{
  "num_hidden_layers": 12,
  "hidden_size": 256,
  "num_attention_heads": 6,
  "num_key_value_heads": 2,
  "head_dim": 64,
  "intermediate_size": 704,
  "vocab_size": 8192,
  "hidden_act": "swiglu",
  "norm": "layernorm",
  "norm_place": "pre",
  "norm_eps": 1e-05,
  "positions": "rope",
  "rope_theta": 10000.0,
  "rope_fraction": 1.0,
  "qk_norm": true,
  "attn_scale": 0.125,
  "bias": "none",
  "tie_word_embeddings": false,
  "parallel_block": false,
  "init": "normal",
  "init_std_qkv": 0.0255,
  "init_std_o": 0.0,
  "init_std_up": 0.0255,
  "init_std_down": 0.0,
  "optimizer": "muon_variant",
  "learning_rate": 0.0103,
  "beta1": 0.95,
  "weight_decay": 0.0081,
  "lr_head": 0.00486,
  "warmup_steps": 0,
  "schedule": "wsd",
  "decay_fraction": 0.745,
  "decay_shape": "linear",
  "final_lr_fraction": 0.02,
  "batch_tokens": [32768, 65536, 98304],
  "max_seq_len": 1024,
  "doc_mask": true,
  "z_loss": 1e-05,
  "train_tokens": 678900000,
  "max_steps": 11282,
  "dataset": "wikipedia_en"
}
MLP neurons of a small language model. Each row is named by its layer, matrix (gate and up: input weights; down: output weights) and neuron, and shows model dimensions 16-143. Each number is 128 + 32 x the weight over its row's rms, rounded and kept within 0 to 255. Numbers have three digits each. A neuron's up and down rows have the sign that makes its largest values positive.
Before each neuron's rows, "fires before" lists the tokens most often just after its 100 highest values on Wikipedia text that the model never trained on. A number after a token or word is its count.

fires before: " |" 25, "=" 9, ":" 8, " =" 7, "ot" 4, "y" 4
L6.gate68:154119074083142083152129164107112112120083095108116123136191133141141171099159101217160119135170100118096161117132126125124083130105195096179179122168187143156098159132130171129096131117135065130130091076149123115139106113091148128159119179182131067128130105074121111106083124144194104148187097183153135180165139066131124110126128120113138116103091151118175120147140143158132066168082
L6.up68:086159148094146115119138092056159134119138072082102136040144180143105101147100121150114130141149109135138149165105149116137189153244155070163143114141122213097128137113088136172083137132117096150121125166133086082099168111058086144080084163090134132174118162115118190142157135106105089216105159153057079161135145083128108155161134123078164129131126130173112123151140167117065184150145
L6.down68:161171137098113127103115130156162108109113138102133162115085189120101107093107178158148131127101141146072156107171184127138124136120100066151093148092161122147160108098109126100073158112151154150092075126096105143171118096142111084134087163142148169138130171104129065129160166144114110063101185173113024126151126094137141129108186172158129087066098112158089172124173161139167174111149

fires before: " (" 26, "\n" 21, ":" 18, " |" 12, ")" 4
L6.gate313:108101164093112128137067199062165181091110154151119121095124105167073138112131152083108140113122115079177132208144196100126172101108172106126192169109129090088137143165142141147116115097105121142120159118091101105181104138113056115123164081137141089146157153136179202162159145132157123155131114128142178154165102164135143170118087155132158177096184124149106098105092121129108075133146
L6.up313:153128173133100083128154125155140058140118187133085085070075149131135131185088140202152132121099120130174115140101160085174167132127136158135140109117112135064119172108095145076140142145107132130152116162172158124171099108137092148105108123132078118189128118079085079070149122102133104185136068109130138084141185140152106075119103120060117104150134133195131138095158130096131139147145
L6.down313:154094111132087065123109120084150109134107105126126111121188104169089131147099142116121118095117136128101093150131114096131090124114111192148127097158090071049161132105131159120146132129082169122105117105130139151138117101163115161119151106135202099100118180155168143164186180178142046185093086132163115110171146154166157158125120113190120089117120140205102152125105108160070142126128

fires before: "|" 52, "-" 12, "s" 11, " to" 4
L3.gate622:140158133133145128051124087166093142145120095088099098105134090143070069108110125083148087145158084127156109159102152137145131102116063151125166164021059132115135095056187120150126117101110184124092109129076144091097065145181170129098080149126152135138177167109130154067169049061121165102127076138094161147147122106135165106114150112154099168162068106132070159128135138086105100116088
L3.up622:148168140138151139207131079181079165118063063088178108163156154091151108134152110135134105157157066153140092174111156150121120070075203112178140167132141154136130087109110107197128121128128119123118114120091111080132081148147124149124103138166134139108141151136118138113117113142126148118139122137142149140083170132149125133123122136161103167194098102182136171101161110126116162137186
L3.down622:165126082103119119086115151156226147078167134123153174137195153117099122075092142070112151156167146141109155149136120148143159130123138102118111222118158098124124123148157125187148088167150137156111151104126112146095136098086137123141068134113183175098195133142129206113105120104133115173094150146116084174020112121125129101110143114147146140157161148131131178077154115153128105086102

fires before: " of" 23, "." 20, " in" 10, " and" 7, "," 5, " by" 5
L8.gate388:189143099129127145094129124177120157098200124091132107117086139134141087142169143153121146147127067160155103111114086141038164080116109145123176144160122129095098099127172139039153080167091115127120153140119117110104186125117081148132113132195077127125125182113147061149146139137100081131116176104114111092151146144129120145124101138137041150153123149149144144084143183100171170119138
L8.up388:090125140140092163071151158123111094068078060131134129144145121064101105137160090126106127118091187110134106202137152130153120173140104131140133181203112129144153115139146152110102085166165118133161188135063175189100064192123083134104133117121101107073138213111175136110141135094107141154072113090129133102222194068157128124129113203113094141126092081105134187100120161101132163100122
L8.down388:141088121109078122129104144132128140060170173110114041086128156133102112135161151073138087105111165137167118140127110167144111101105106116166163101143150139097036165129152158118122102146104177113151112153111147138081120125143142133160066110147104122105156114173120157103177142123136114142102143098200140179146085140126137163136125158148162143166155171110138114095154130147134085160122

fires before: ":" 18, "=" 12, "\n" 11, " =" 5, "ion" 4
L5.gate661:086169163123113115162091109097142179097087061106181138125135123138152097147110128106167092132153095143111084084101138150134159083131141176146132132115171102147132130106182156166170090165129146156077118091177105062099137164161130149153225160135190136189111128144048130120146103144113107166119067128114124178223154090138127138133101141140109109156205124130047117130171189132096101128111
L5.up661:093109138145143132151161111071147163176129121070074142138143114150102152116139146137130104165106136188135138117114152099084159122134137188160181172150093077147197100070133149167086100098091164149151102090200130091094103116088056150112076174114152139112117145110120144088083137137143143055121120125098116124168157124079070158125141144153125177109118169142104084096133153180147142151047
L5.down661:121171098100170124131163142107141164115086121114156139102127102128199148185122123150122148100141163115155151112135176167098149091147096101182073164136086092137140121104105111101105136135137081138142145105083151145182121119125132138175116117099167149150179152149107101087100172138147113155076145152153156121072195179096131109178176159220112123104150134141078146185205158145188137108104

fires before: " |" 21, ";" 16, "\n" 14, ")" 4, "," 4
L3.gate623:153164130117133148147132150135154087123115199090157179115081092169135119148083198127142151170139147119129089130100132188184166127103161122107149142162113161080142131090097059168166112127076182135187139094141160120116151125162156097179150116107119138145146142152109132087123083131096181098096118094082156143101150101127181141119123161112116122132083141145126106156137156173120139108133
L3.up623:132122083083123141095080185126132094135148136127083191199110111139091143145113084153153134082060128130110082108186116155119116051091146078152140151139098153101084135104103101175130088140043159076163127206088133134090105108126137131102176151180105080098185128082136098105138159147147206139128102110074140165135234146161132138175112084101124089138081121153076162141118137142136145126073
L3.down623:140149145120172175098125129113111092135165113110143175060095123120117070156156136188131089182163123132104119134074101040109115136084139083136146167107126128097126105142138108167121100123140153158108150105118156135130121163116153140136154150125062163111195090159189117119148081151172139066125106079100111056036127139145135165200162161188096161117110173117098130145113099080169150113172

fires before: "s" 92
L6.gate536:174124145109137113139125127172149107135161143099129157166126111186071124164179107106102123142114126139214116092179117120122128128143138123057100130109082147118134120116147096147087196147129138107135096159102102113131116118173129088131148161164098186124129063153104152056136099088143162106093120169133131057169132104120162123137082158121113109117148107123157106139141171146127098063087
L6.up536:167114103115120131138165161110113080107143141147070147133162137102176118061135079116158146063215130145097085058105125147125098113139150127160074130160200130127153129129168107145151055131152162119180176054123149146152137121172109192196157139127139107128097162166127150116154113166125123112098055140115122138132141131112144133094055215079111124178124132116112158128130079137100129102154
L6.down536:165131124093123130170160089122142177142211191105134202134146103088094062190170072086103158120170093058168115117131092170138133146082150092159125125146080162137061139124111075166074140113127151152120115130160164131138164151166117138119131184077121144076119102171124098146106067126090129152077100131099127080111147129161171144113115147143159166140128102102153130144180154137126104153072

fires before: " in" 40, " for" 8, " of" 5, "red" 4
L6.gate8:141112114119132141156123147130023165102108115145161122058108110191128186155171107055103152098158116156113118075110150149088090140132128104103175171091096110101097114131159118131120184109122145174094115089101072168101136172164119144073177121127096144094153172108074162101147114096155124133107120080148167156136151142183143109149067173149116145168133161077087167132132153135095144127194
L6.up8:132098122118122079129140110111125137112065112150098105165148164162171070187101089069110102076170192112123126168104153179153114112048037159105157148137140144122113095116103141112137122155160145154072124117123117162179096159142145107147076123190149151100165165106070083151133114146121097132116115109133113130111154182185135119132111117126185113087133138054133126141142124095103132089107
L6.down8:100107115094169124085065139132140129147129161135154101165160155135147161124132115119115109110147152159119071190128101125202113098040178133122092105041184133091116156145114137149155163075153080136139115105111092094133104168143137122153074107155127179107186061143116155111065140157105135130095130112112139126181126148186098135132066176140076129168095162156048149123135115116153092142158

fires before: " |" 49, ")" 9, " •" 5, "Billboard" 5, ";" 5, "−" 4
L8.gate488:112040138140125167131111106126080116221156105173160134155116140104104136159122142101143177120181171085170096133101108099159131060126112094142202175122172148080170062122172076119121097124167186143129113127150142135155124106127153130127110138139126173159121120109165069094122106116124132170121128176130131126139134086065121111113130059126151094093183166162100154136065114115178171141121
L8.up488:139057084121087107128127113147157107088141115052121117164152119201142108181150130160094093132108106161123133136143170139091101114168151108138120098062156174109120165146088169174120133182124196168117135166189125118071117103129122110142118086116148157077160131174149114123127162128165068096106130185098072105180150129135077113166160174164167127075091183175126077134133106095094097103129
L8.down488:085142146119127195116132168107159120132110143176177097131048210103119162109133112065135135161206152101165182141129102134102117183126176126115167126149160134174152086048177171083174174045095137102099204095127195124157053133078138128122164123173121089145071131146123159107102136115105095139086067156132157150138085129069094106105084119125147075151134176114155208099128119140153162121116

fires before: " |" 41, ":" 13, "\n" 5
L6.gate205:126117175076106107129132148118095063124121164108129153098192092181106120164174159151110073134152138055122156134081163132107156116140129124111116119126129140095174137099143157145103142143137132108136153160109202078113118137140096130151147173077140124170183152118114189098100081102134099140156157102096096220191136123141154186127109112141121131131130146121102193103125133179100154147130
L6.up205:095136189099186121102100100126137124103088199123110067162117105102172098117164189057109143111135199157153130137173106122103163140132110176121127124122184140151144142159084157069089111167128082150167162092126146087121155135116119087110126137101205146123100180145126147147175143107086119170099102098103138160128098189139133153159107130113136158140193156108165163144121118128094110135125
L6.down205:143143136096192108127124143163144107175118114153105110131138069115095113167099140124142216116134142176067128159127128138097084098114099120176182165121132130152133124137146111111152110132117103133114141109190179069090165071161108078075107098135155170109122134083131151124127193183134136153142179138182144115135089104151186130155143115194189072138093150167129134091128114107141205094144

fires before: " in" 31, " on" 12, " by" 9, " at" 7, " to" 4
L3.gate14:147067180166149075129148174114124105105101092155096123145117144101106096100093146152096118105161124110117135175147028121109169138116136124082121148129083053143149137107174089115063116131137101137125140169130123074083093127108083166122106121161102170093120178164124178054132172104139126112135191145168133089170052063125103153152123061149143098162150164119091144134135161084137095147079
L3.up14:146099142151094141133129131121090096130149126094070101133144179096204142141149177108104100077125130100155107152189130202132152135105093135104146081180122084153143241121120073072106095145117149078145142122164123134125152111120074139088177080137079184091087113101136148081104105094108104126129147089145186051151102055145092171180115133107151054103138175113088136090140161122138130087096
L3.down14:097179138095078133054119158169163145121128166132078136160149135077117119187109136106069125171090108123151140142059125170099122113190183123085184119104162190168102172147144108127081106173110102099193071116137127148144155123139103097100135115106105101091097122065172133092100117089130169117125121088148128115147123160109161092163095117215117125158184146122107143110140112188174126109125

fires before: "t" 14, "ed" 10, "e" 8, "hed" 8, "ce" 6, "ing" 6
L7.gate288:129134120106186096118051179106136130135114070133142156106125069213098117132148134130130165110096188060121081166089142113157152132103110126108150103126116164116191132171114145153130096124110149092146127174092127138134129125105135140145150155161142162117123127093110104086129117110180108142092128170144075178145135139126137177091171090092139117146125120174089115137096153137150089155142
L7.up288:135135087118150153143119116160089093137044092072128149128124160140061165186150162077105087144086150103146080100104121080101182180069112091133098113134158150103199138151187140113084161143134128103096106176104161179164093085152114179120084121132076151128105177145141104107103159182162145144092145134100056106135157171175113109132161087143068132138028080152154108185103185137152135140109
L7.down288:055118112160218146177119098127104187160217036123154140134180142145142130161151139136160143128156185162096072150121157166124130221055119114081160129099098113091134110156103129146112141139120127160146185158083126137139081151099172113097115130141114105122102069096148135089102162149163130121112069098156131102073135133172179173131094073117158098175137096182131128186133116155164125120097

fires before: "s" 97
L7.gate275:103117145099154131135125079115131121141111128110104189156113114137083192190152060126181101118170119166163128149128124126142119123082163131139124170065123147069156115089179137172108055111059133133097096106128157134109125145103133101156112161152122139128074138159075155107140111049152151121135128164126170148121132149099094025129096118108106151148097169132126162065101125131174114102146
L7.up275:151086112189214146137150105131148090163166165168128184178182161133123093146098129147131196137166110149094092117132089115111096091082079176124135127141143101175121100069135096138103115064092150164192137126109118104112097126144137166155147191178108129135184225116135113130153124148147127096020108145132108130124127063076111131099120159126124111132105107092163114104154111166167166181154
L7.down275:108090165088110067134136109065144144152145130122196173129231139100085122125145094136136150146135159136116126103144094140145140114209174100179172172121138100094161129138159075137085124161143190128116108147138134111096160034139147113113180118139099103128136141174118133106110057122128128113109071135113158141025125153082110168156088156227175134161160146115103126065200122126126165120112

fires before: " |" 27, "," 22, "–" 19, "." 13
L8.gate492:128126119152121158099137145159087151129066180147196093096044192136164137171142123134136172117140151141068114097164150122133091045182111115157109156158160112120149099113135102136061096161116106130102102095106168197113105112102142142118075126093160091143114137156147215056079126103124133080176111124114165088153121145134164178097136132105158114105110134120163147087157146095116152099101
L8.up492:098150124075158149046176164127129075113104152170096121132169137101137119145081156066111147176106106130107095129177177171164154060100125121143154096104112175157117083161086115158118144153107117149080106120090156118077161075114105149102116103142161149148132077123110127134083144169042182116158128102098122177132123136142077097122138099055105141097150070059081158160186133149120151142106
L8.down492:149121169146158121087097125180124135199138089142137160112155094100136130116104129095125092174146147106149159172153122148121140157097100109171144123152136164158088132146136132194150115140126086113108125134111110121112123148159154142128160148145108154083111107140107109132121148129205155117086106157131077213103144139149200142130138122194111114081180045095132176079167116143135142112062

fires before: "=" 30, "s" 16, " =" 7
L5.gate641:147169083115144173057164149128074082117096117122180113164076116162116135119145179100109088134126137095116107075127118111136114086088166095192134151098130126128084148081108124132170115137125096113179150130070106109094100127165078132140047134118119142111134131094119139157210144085085150152105120079150180136188136096076093103203106140160043130129160112110075152153119105088142081140127
L5.up641:148216100071178134110106121132097159079079074112120124147090103085131141134093112095160102125086120079048210157119118109128145145122122146138142140104182166072159101104099132115092161069126118132104133157085121114052157177088184145140104204091076132147123148100166072100164142112126121106146152132141136169102166108099160112136174113158142181091119161201129167124142117115113178178185
L5.down641:123134126147154139109092113142109165110075109099145130097178099193134110139092063093089140137145186169182137122142127150135092151129121170128070160180179116125128168138101098116112120184170147117098191140110161107113124117080110114076105200122097149131114099099118080140119158139119105171131070157101162170067141161126065093217174149176086135149152092144103187202137167090125153123051

fires before: "d" 34, "ed" 8, "ment" 7, "ing" 5, "n" 5, "ado" 4
L7.gate153:171120137153119154098123156154133033105150141096117144121179074135050063160125107119144090152130198147152133158125130090168162099084094128155080072117181148128154144180115153162120189132096190151165150130066129080145135175175094098161101153145146097129122100140135099141168104096118103151155114121157129150064185125163118159118156109074114091116122171185119112105086131130134072182130
L7.up153:091122109105137149099121118108151093116121108156116113132128108050111057142100148107102063054173152144130093143138123161123133129085093123171166137116153065097109075095145139129117098113133191161176190150109142140164150113074116134208146129207107130191154145098156042116139145135117132153093135104198146115070156154164085129155139097091105122138109143132104122150113190154134124168094
L7.down153:114085045121176098197151158138078115163103112146145142169140110090138142122097129169106146143090103196133112194102063102123141150119106129138136088119149143102146062072087041147104137114132108169089091148123162111128077117132124092072117082121145121126132172144139128157115143135110117073174163130124158103000137134113118196073114119118123137105100142128134163157116114140137093141166

fires before: "s" 76, "." 7
L8.gate171:125139092121160077110141155156085173100199109084104125097157084116134082058122144164145130078134130129129137157152071104096106134098084102176098132083115129177128085167130098162123161115126103096086108101138138150105101098142143083122146147176133178144192105169127069108155137097110125088098060152157131084145098132131135117079047121121178159128117115087161086124076125078165147133111
L8.up171:137115111108203092054116150135122105118204194138127109109125113166113104132093123117147109064168128153117161113099137165155134115089113159111074182158089111160107093043199121171176156106112146134098171133107113121150115141166112140139151115147103107126161114198182097176107102090125142123099105123053133155083077167164188125121056166158087137129089170103096134144109130127173151121084
L8.down171:080079193141096081060142112131123143095128108127089116101108111165140138106124121169072104095142158099125114125149124188125171161154153107165151147160134094151141079135153183217142157147235155168118166143172090084150107090102129150199063142146106143176129124127153103109085133143152095076109054102189142128118133115108100125150086112175154162160136135114143083094116069102095153073091

fires before: "ed" 18, "ment" 11, "ing" 10, "nt" 8, "e" 7
L5.gate591:110141121115103121145061060175115044166148144097099096085144084144131112148072196142064139096136145149156072122038129130094133040099143113155159148084128137111204143105141179146073102070086120149145097140137105165091108132148141152108165197093146151147134129123174133113157082108166122089107135125214123109172131147109128143133101108118175089146132141188157132127111146115100110124052
L5.up591:090133132103154107186112090152076123129126080102152122144130127152127109090142121150197141124084111134109105075120153126163133166118079167124153167167089134142171103151164085092093111069129183145083190116125115128107119186098150140163124099159129143126177144074137148153174127145113096141123101092145084097127111147078130101128124161115118050124105088165158136120138146166183109094140
L5.down591:114098109095186170125183076147182111137103098142158148124096126133155101140066183136109125143094093173191109153085161098158156106102128096105129056110112123139124093161136114189110159071165142139101166116160105132150104184125133146099157123149101063140103161088132110142099123162109131088136155134174122167050134147142177116092133118121153100100086171138188067125135153151129156154143

fires before: "." 20, " of" 19, "," 12, " in" 7, " and" 5, " to" 5
L6.gate173:123117138139163142097153158151105142125143058097110092153067143139075183143088108128184120152160136097111149105072203099097119095135228179141135125124136099150139151132111119094084080088067107092137123041113101147151125116154086115105135077078146163088148150166129141151114145152103104059156136110103093112135133136123101140157119123123135128129129108160156134149172142067148125084097
L6.up173:161116099175130208092078110138094135107132116107184127130178150127114187149113143054123151143218124102171119075073131104124139094119125122137152150103212053088145135103105151143090141153148114159169106107139115161117166125120153102141143112166173168069125149151133168121110111151150138100104114133136144167115084125055188160175075082096147084068136077128132145114189124098124111137130
L6.down173:123090119126116090137135100093113132082085158127124123056156174119140151079118128175122120109137085194104180108149120135125060085145128102159112130093064144085134158132192124108146124119121130102129097121156191183142116123156119136139139113135153081103140135155162132182157108124130120112119161118181113137092105108145124149098110147182087090116155144099137056083132101147213167108144

fires before: " that" 24, " the" 23, " it" 11, " \"" 7, "," 5
L8.gate429:156142149080157151130102084141100123136165113128097055061093103174122114182151131158131162089135153161098116084118110086123140160085138122178109126116055100147126091093072150096125126142087124131126175132103140165136090146155234116130174113178101138148169088174081129148145041180164188131116127094198105132121159193118127111095123192114131157099090093163184126090148146182082140116112
L8.up429:140104125102120152159166176089201079092163114131175161129109138115151155148173139118100108115130167080104119073074115159064080093162143109180131095163089095150152124129127158086123139152133118143133176127135151076081125177169127165106163156141125105143095100093068136123130129144137104096167118092152149153135157075155138148106165139125129113129099123144140106095150110210060121130161
L8.down429:111123128058143129110159123172118097150121104117091112133132118129124153117137132135120169166143163104113145144167115102096078189178080078107149097089160147101099144165148200119069139173105111161194072108106173126112144173130168155228128141103137143158124155139144109135113143081091115087128117081122097128217124135137157186157095101135134127114117098163156144147091084111157138124054

fires before: "." 33, " |" 30, ")" 13
L3.gate544:184111107092113109095152051099154128117072124144099161155130122105141172123128107131127135152116130090140111136134092085141158128120196180118085141114118169161177133144165100099116128073146124151099120100158045136067089093115123137156151114128127153150138179119104060161089103065105057159127163107117137064145170135129145155159138114110163094079122113154130141198146093164087148121074
L3.up544:131097175117127149097160084138129124145134140145185115156148129071128133167172121092101182141146172094117144118141074127129094109169143124107094173132091116207131062123097178094114147127115146158102147117092115128121085144111100182099146116161120101143101152083199097179116080068098154128082130125038124101119128109123108091108200103093088172068152097117110110187128102118101150146099
L3.down544:075157100070149095164132147141142165103142176113142142158083122184160140142107099052100071177166137135153183100059122123117119094155145138118148169127070139060142156169084126132130139140137154109144162145132206094108165112101124162106106120126058082170117148093187115153112219192085159107113129118172070140131166065144187122109133097105123100090174130105119103129136158119164164113091

fires before: "," 73
L8.gate246:122124091134163158134146110072127165106141121094093080134109138121122142087181123127089145110150121090105111044161153124081103163176161071172113166116111121123146128156103135091137090131107126110143094137116140147132143104162171143129163185182109140117102120128157215155139092077140143113158178123090166145159144205182130140131125117101149158131165094131169121127163123160129103107091
L8.up246:086105122097134180181138140083065072143158160118185147096165170127153128166101156075128112159158137112089120093175107128107116143140098101099129129141132143118150118150146075165105149166131070119131154131097139152107109048157093139142167184144112131124096131176110151072154133109150095082158115089152110128157138098132098143120115200062072156176106076116159151091152100124118150153102
L8.down246:087084097192168138141138108149109142069130117162173091142123129130148147104096140119082132119157075150094156108111129090128201087178133119131159162111166121084114108181168073073116074124062075035133154136088106111126060147080153184178138174186133092076093161120152121104110162085133129084143157143128153135100119154131157077160138169192139116188178097148159161179095085195152129121145

fires before: "2" 17, "s" 15, "a" 7, "1" 5, "{" 5, "3" 5
L5.gate396:098109091149093198143138110114090143149131123109185179136157095155161127083104149135082115145110100140114153127107099106163074135169108146188102125146151142133149129155090133103169129130126105113126117116113131125168151160151148144181130132133135144182138086131179134176071104133129093173123176147132094153147136154153117119182128081070115081104083126086165098043171111193116125047123
L5.up396:146160076170146136192124069149131152130111171148145183150172150120078135113094165184079099100102133094114112122158169159114082119098157117154132177168139128197132100133095068097125078121098131231140167121129076178084162184145105108062119126144125014130109135137091121080093150134185171138151126087110169115151101128097155111189145099104132123122140099144109081112084129077136130114154
L5.down396:127137078077092152146090080172126137213128162155084104134172099101095124110117127114113138083173107107160136147153170119159124128116141150139139134130102164142174103112120110123111110099142143150142111166109049102157102143094092120135144174111197141145125159117066175101137102152157115145124082110168129103255160137111160076115117109131057175126150129104175125124196171105128082164141

fires before: " |" 37, " (" 13, " \"" 12, ":" 4, ")" 4
L8.gate56:085117132137136105160144101109137132130123096174223177117135121153096087119080129083097102140084120079171119109178155109147165162040149181148115055158137142096150124115089130172148111146077115096097120117118171100175125136137124116184217184179110196167131120091144128228125155147097112143126088078124141104120118138193165115156089149136125137167119101106124146151059208144121114097130
L8.up56:117141150086137088139073100069145114091043150115133137080106151166110122083118151154157121131190081117180171183186125089157122112115122124138158107139130106133140152171161139081143090125139104090136107155121144099113106153077127149082127114111144143120127112098081152135089114087126113140233150117087109127133118151120156092123077100107136136149133144122150143080133191195055070148095
L8.down56:140103103099171137077119187179123141131057162128095097133157121171106218110096086120105155128166093061103130097160119182108154116147102144104155117116160114159152133118118122158149171126096110099092123184126137131096054076119115171120115204100121146153123093157140131087096163125143104170098105090100136109093107122134102110123162159141135158119114151110060136112130085106171155160100

fires before: " |" 34, " m" 6, ")" 5, "/" 4, "×" 4
L6.gate538:098092147144123152134141083071087156138091117100120087100162130082132093148121159179146153142217171143150078058164106119141152088200107083143066148114065124131111163125132173129076113118143157117153147171177091150100088118162128107142137139159175055157146112132116095133118127108176126114141107126146177210162147060168091108142137067138062151098083110108122151103078152168091182111167
L6.up538:123105134143179130110139169107117130151069098073082157219118199111126086128119134092130136111171114167140131034117186057100131094179148151095122152104038118148133140148095089189177135148077091127108162142084122146195149105093083119081083083128083124109133138167168170130165167130143165171094175126108118140120089134095106144164206089058203086120123119125068119132173151120161191141135
L6.down538:162150097105083120099131200091126076211102143106102096183194116134130103104136110121093155054153129151115175142208084102165149129148172122105095157117193165147125113118172114125140120075116144119114071085100156118097112131168146106138148145139132141055126107127161156144099149141095136066110092127161139141091118141150126075135080158206172103141143117141153081143131044099111073115171

fires before: "\n" 28, " |" 20, "=" 5, ":" 5, " career" 4
L5.gate370:133138118154124153130140172103137090163125125127129186127116139124161093119128153201129169148138126108135124174093173164096176138124115159159148163110162137157131120103131133122147128104135120108114146096151117113149091152109106153148209174212174159121122115188131087122071170080125124108126113107176084146105122209106134130144105191113131113070124122118090078066164104145128136150049
L5.up370:083076165097055054078075098162126136138134128105210124095110104082144147110180129207183131140131176120175079132151166128112234112126142081103138109114106091112110118119124169139070146085113106139154115097113094113102101095108113129121119131149159144111165135199098118153137164121190075149151095110119067108146146190107096146136102118078116161093072109102104095097174153174156141127116
L5.down370:146165087086151118138101108098063074117145167078123123152165109148148207145118122127131106144093183126097142110085148082140183172124098122121142112140142163109193160135078114126114153121105139150171143092039050108142092105129082162153137168166142178114109090218152096153105177120126183149138153068145115186176169152109141109134219167117071152133131132068117116161100139134118132151159

fires before: "s" 100
L5.gate533:065115146123220133079171115150137120131165127096107118112136134104167111137137119136169144155134120106158133000145098141176101113102153175046160142119100136131128133150162072201062104089094128146142179150129207160053119102121137140128145117163109141187109131163093102123094115115102121160118131115164127120181144144053144092129093078095156150114077162154137133144154113116123105081155
L5.up533:095108155074143137105148113121131045108206129135153107062137120125187115067174117097126072102150069147161108089128181129137123118122124169123146134199160111127088052125182095159111121153065077131148151140109158168139093171159109201103064183174111132126166109140068121139119094110148130147106142075135092122129135135144167120149076106101170183134109119195138118199151141122049133150116
L5.down533:131168180095147110091164151151111153062173101133151135114187050126096083091141090128085131124217110176170125155193119123162114082194138153113150114149120091136085101109139136185139124077144105141118116149144067083102135123151113093137129125127097148137116165109167101101120113087090153115079135104158078137120124094099149122113051121156131138106108141130151153078089133120102154067067

fires before: "2" 13, "4" 12, "7" 11, "9" 10, "3" 10
L8.gate330:126101061071106169151156146121122058094157127085110116121140091140209165110168084131130156120144118112177135153083122131156142123154065129175128092149132085071128168094090155106086193164092118141104136142103153175118081095112169124143097127101148136163083203170128040160072152168145126140173122082115101186107073156098087134119150155083192108128093062141091202133151114112106113144146
L8.up330:135088123135116179163184100126071095115098132098119108106113151128156166131121128075103047045110147128104101130105165174159134168131073149156087151140166104126142094106098132087102187116120172155130142177126136203092110131086152088102157138165118086127068153139150119085135153191120087143158136132137132129110036222115160114114130156152127115132094145160096128131152149128117162044116
L8.down330:131103154151075147213153145166153137083155086112146157137152077138170151071141155135144132127147131121174036102115199192164145140112145124136082106174095131114162106107144152122076108137095179083129104161151083142129134099140091119173079094181104148167136136157117126126101154107117133124165133103169165076104073122153108122105193129153168067106097109148114095131159147154067143124127

fires before: "ed" 19, "ing" 15, "s" 9, " that" 6, "ca" 4
L7.gate560:087137106099154104145147114106136059172107095139138128126169074087145166109175189126082110138125125159189125179054124130121151084120109129107106101151129127137146097160163086118095118131102112164087132117162168150141118092160101165147115060126083115143094150158166137164144144082136167144160161094108131045141142094173099161119126089102139088108118157195135078137162119029073136127126
L7.up560:128077137126133151109075149117131126131129155044096139125118160122117113128118176177117099103088151132110110113100051164117153118166174129141117129113145109113172137087132194103095123128094141125094175072113141147178138147075146164144128137131129134122091160189099097144194128176141176108079148152136165140163111126192165131120186168100193093104133096161145135151057213130076147128145
L7.down560:177147123104173175146132075129150198189158074150136164146104161112077113128159130156148144112137069127117152116126130162145073148178114083147131113089095129119160124123072112110127103096057159106147148165126183164082167148096150099092171164126080143108105158095127119118102108100212101085149100099197167125038113101137091166129161188098146110144132114136180112111111123126114105125118

fires before: " |" 39, "." 20, "9" 4
L8.gate172:125094112093127125131104049133144144092099143090097109146149057115098094105190150111124067118138088090158076121133121076084094162176177139112123168134130158092110077148160088114111151197205111164124133125223185164128124133155184084134130122175119176138095114152067142162160118183124111168159135113119183151152000140148120076125149083165126106152166138142130171161170110184138152142132
L8.up172:091118110105088098130146082109119026096138175118146117136183106109147118147187101181119175125120116168160086165128118136118107136146148114131117098147086190165125087123124159137135092115141093146157126143084123086046088131122181092110116123152110146087121132165096139112151147151149138154153159103095126129112048077152135125077184173046117135117142189098083059138153140128150122088109
L8.down172:097137113131167157118164164121166131161129136165099128146163165135186107148092121148115165186151179163133114133132152152157162136181078154130114042110116065148157125082093136089160137098105138106117127131130121104147098112070088201161156112131158077143179099126130114159136139098173085092068086148147171094113152148097130150138115127150107101147114115066157202120073145146099123158145

fires before: "s" 36, "ing" 13, "ance" 5, "ed" 5, "ment" 4, "er" 4
L6.gate89:072117055116168138148108153135151162100211084125190119191111081143164181069171120235138150082125132145134094136108107172201128062131155104114125153150153145138146126107164093125077150125150123084126071130079186087133131159099147066171120117115066111124141097105146080061103135069126196134120127127167136054147132105118088076128087101158126105116130198139132118127078096111120168164110
L6.up89:167143138113126102147118150166198121111180112176112109154139147089165088110093165128142121117166178203146122101135134119086162114167194131058134132176124090153127100077105147151113109083068134155085164110058163145094080143105166093124149128190122112077171148171126165144159140147154137118142112077165160104136128138177090110082115146130162184130149107148178183140088152155174103119157
L6.down89:157083104135180134133159131122130199142128124136119137183140139163139180167091113126127078091161100137107091157155109063151103111133157192091076170186166081128199114128104097134138120102164194152124186115144085074106094157148146100098122116125083057160137107146127140147119117127187069155079137078167136119131162108115176129137138112057126150132138145193158152155116112148134069146123

fires before: "," 71
L6.gate67:114143088101130098109158147129121118097122074065092144155117125127128095103100195118178152135097148136155146143103166081123138111153149093156132169132200092134151124129117119150118159129068155115092156140085094113116112159136156077173145200178155126144070118207085153168151087052162105121076126132104135100130116198160171089106124182162154125056137102156159153154129094156059194109163
L6.up67:117135115105164094140141121180153152110183109094162131143145128124165105148082136047141123096100091133103122173131106137192158115153077100175178157141137096070150120138138135125161154128078057123105124166062152155183108126149137067169152119136209110125103116197154143128191099081175156123149120117112155068114154151157119160131116092137133107100116079116145146156083060138142136181128
L6.down67:078126089077085128140097101120098171148190061099135140145126096125128105179119125129133201140106120149136082135101138086116090149168090115193149225091107135157126129177129097166129078166085089115068116151093121115111119133102102128128147140146143094161175102151110154115156143061141167090106155143095129155148186113148118122181115156119124156112097046121156144102125033171110148083131